config.yaml
num_hidden_layers: 18
hidden_size: 448
num_attention_heads: 7
num_key_value_heads: 1
head_dim: 64
intermediate_size: 1792
vocab_size: 2048
hidden_act: "silu"
norm: "layernorm"
norm_place: "pre"
norm_eps: 1e-06
positions: "rope"
rope_theta: 10000.0
rope_fraction: 1.0
qk_norm: false
attn_scale: 0.125
bias: "none"
tie_word_embeddings: true
parallel_block: true
init: "uniform"
init_std_qkv: 0.0249
init_std_o: 0.00414
init_std_up: 0.0249
init_std_down: 0.00207
init_out_by_depth: true
optimizer: "adamw"
learning_rate: 0.000548
beta1: 0.9
beta2: 0.95
weight_decay: 0.19
lr_head: 0.00719
warmup_steps: 375
schedule: "wsd"
decay_fraction: 1.0
decay_shape: "sqrt"
final_lr_fraction: 0.05
batch_tokens: 65536
max_seq_len: 1024
doc_mask: false
train_tokens: 990800000
max_steps: 15119
dataset: "wikipedia_en"
MLP neurons of a small language model. Each row is named by its layer, matrix (down: output weights) and neuron, and shows model dimensions 48-143. Each number is 50 + 15 x the weight over its row's rms, rounded and kept within 0 to 99.
After each neuron's rows, "fires before" lists the tokens most often just after its 100 highest values on Wikipedia text that the model never trained on.

L4.down563:72 65 66 33 34 55 40 32 64 20 35 42 72 64 59 41 30 43 74 51 49 26 19 63 41 39 44 46 51 57 44 50 84 42 47 71 40 61 37 67 35 60 70 32 59 53 68 25 45 55 40 57 68 24 58 52 55 54 62 56 41 30 73 59 51 20 74 60 51 39 62 44 21 61 47 49 39 40 70 41 45 48 68 55 73 50 43 32 65 52 48 42 44 60 79 43
fires before: ", ", "ed ", ". "

L4.down938:40 51 31 48 48 75 66 34 40 37 38 67 73 33 36 64 46 41 53 46 75 56 54 66 47 54 56 67 33 40 60 56 58 58 42 74 45 47 14 78 64 42 78 48 76 41 56 62 38 58 45 48 86 60 59 35 58 61 36 22 37 20 41 56 65 58 58 83 32 35 24 37 61 33 63 62 50 62 60 59 72 41 52 59 62 33 53 23 31 45 41 38 39 32 48 61
fires before: ", ", ". ", "ent", ".", "os ", "ing "

L4.down218:55 52 68 79 55 66 71 68 38 44 60 56 66 58 57 52 47 63 50 35 44 44 43 49 41 63 27 40 34 56 69 33 45 46 62 65 52 17 61 57 36 68 19 57 23 55 57 11 57 41 44 57 62 31 45 64 69 56 49 50 39 42 47 38 63 68 51 44 49 21 45 38 20 50 22 64 47 47 56 51 37 45 45 20 45 44 76 54 36 65 49 41 55 42 82 23
fires before: "\n\n", "C", "S"

L11.down453:24 69 35 62 61 67 24 30 55 47 58 38 51 61 67 75 63 19 39 69 59 31 49 42 45 43 32 57 46 52 57 25 69 58 48 72 44 44 42 52 56 40 50 28 40 61 34 31 52 70 68 54 64 33 25 53 47 38 63 50 54 80 45 45 27 59 65 48 47 56 44 01 37 59 61 65 33 47 50 19 67 48 19 46 62 44 58 43 53 51 48 41 51 61 57 31
fires before: ", ", ". ", "\n", ".", ") "

L11.down856:34 64 69 65 43 60 26 49 41 42 50 45 35 67 60 39 18 24 42 50 25 24 43 35 32 60 38 37 50 50 79 14 51 64 56 35 52 16 74 50 37 56 50 48 30 62 43 32 55 44 64 32 34 35 39 48 56 53 54 80 52 36 37 58 49 60 48 40 14 73 51 55 21 58 34 69 38 35 45 43 29 30 66 58 60 21 65 44 50 49 61 55 25 35 50 42
fires before: "s ", ", ", ". ", "s", "tor", "ine "

L4.down141:91 53 46 56 20 37 59 78 68 64 65 62 56 48 42 71 36 26 48 44 71 42 40 55 41 66 43 36 32 54 54 36 59 45 73 58 47 00 68 63 55 65 70 70 43 48 70 48 79 44 61 22 62 70 58 63 57 72 64 74 50 63 49 47 33 18 37 50 47 37 64 52 35 53 42 66 67 63 47 45 52 37 47 42 48 65 45 42 84 72 56 16 64 21 27 39
fires before: "\n", "the ", "New ", "\n\n", "T"

L4.down15:47 54 56 47 73 54 42 42 27 21 36 54 68 50 60 30 42 52 84 44 54 30 29 46 45 50 56 63 70 72 56 44 30 38 50 57 23 59 40 74 62 56 61 31 63 52 76 56 55 51 64 45 44 41 42 49 59 43 76 55 70 65 42 45 38 56 50 80 37 48 50 56 42 53 78 53 42 38 50 42 39 40 36 49 56 49 48 48 41 41 67 26 42 45 79 50
fires before: ", ", ". ", ".", "s", ": ", "s "

L4.down220:73 51 55 45 29 33 46 56 38 47 30 62 40 49 35 41 63 56 95 31 36 77 61 61 46 69 43 54 70 31 31 51 39 85 49 82 50 39 38 54 55 58 49 48 38 36 50 51 25 46 67 39 53 68 65 48 29 61 44 49 71 34 59 67 65 61 68 66 21 61 51 72 49 53 53 41 48 40 38 71 42 68 33 76 50 42 27 49 56 54 88 79 63 36 78 49
fires before: ", ", "\n", ". ", "o ", "i", ": "

L4.down1193:41 77 63 70 45 30 51 59 39 45 55 70 64 58 37 51 74 48 62 47 56 48 18 57 51 17 93 49 43 48 51 13 62 50 67 67 72 68 49 14 53 54 59 23 50 80 44 52 70 58 59 22 40 47 49 56 64 53 44 58 53 54 63 52 70 41 43 52 38 56 41 35 72 51 53 30 88 35 49 45 42 46 40 62 53 30 62 49 79 74 58 57 54 29 37 57
fires before: "- ", "| ", "6"

L8.down1138:49 54 48 64 31 49 33 38 57 44 50 45 58 29 68 42 30 61 72 67 55 38 36 58 57 73 38 52 24 68 38 77 46 52 46 56 37 33 38 50 58 47 61 40 61 28 30 13 80 64 67 40 45 52 40 53 46 35 47 64 49 39 38 53 30 77 57 65 56 63 38 34 56 33 52 53 36 79 55 48 38 66 79 48 30 69 35 49 65 79 56 57 45 50 72 55
fires before: "; ", ", ", "(", "| ", ": ", "\n"

L4.down795:53 76 41 44 48 66 45 38 73 60 51 62 55 37 29 40 69 49 45 78 47 40 54 31 55 42 48 69 48 51 57 47 59 44 35 74 55 44 75 47 42 56 56 67 48 72 49 45 47 69 40 38 55 41 33 25 55 66 41 77 59 67 37 61 71 35 79 62 27 55 32 30 45 57 56 72 29 66 75 39 42 51 72 50 16 32 60 42 64 41 43 37 54 44 66 68
fires before: "| ", "|"

L8.down574:24 65 62 57 51 51 40 69 30 47 50 57 66 56 42 60 44 65 20 55 61 34 37 69 49 44 40 13 30 46 32 64 47 33 54 54 44 42 45 45 30 43 33 17 34 49 24 50 47 57 52 41 13 44 49 84 49 53 56 50 24 49 53 35 45 71 49 49 73 33 19 51 44 65 49 39 56 62 52 12 62 59 62 80 36 56 57 67 53 33 38 45 20 56 22 37
fires before: "| ", "|", "ian ", "October ", "land "

L4.down423:61 54 41 63 41 61 37 87 40 52 46 42 83 44 62 59 22 50 80 56 54 32 44 50 37 44 38 26 49 66 76 22 45 74 43 47 53 64 55 80 62 67 49 41 18 39 38 50 40 49 69 24 47 25 53 41 66 53 53 56 56 58 65 68 59 46 51 58 28 88 52 47 60 69 51 45 47 42 83 54 62 54 74 86 42 30 78 60 68 48 38 53 25 38 48 48
fires before: "s ", ", ", ". ", "\n", "."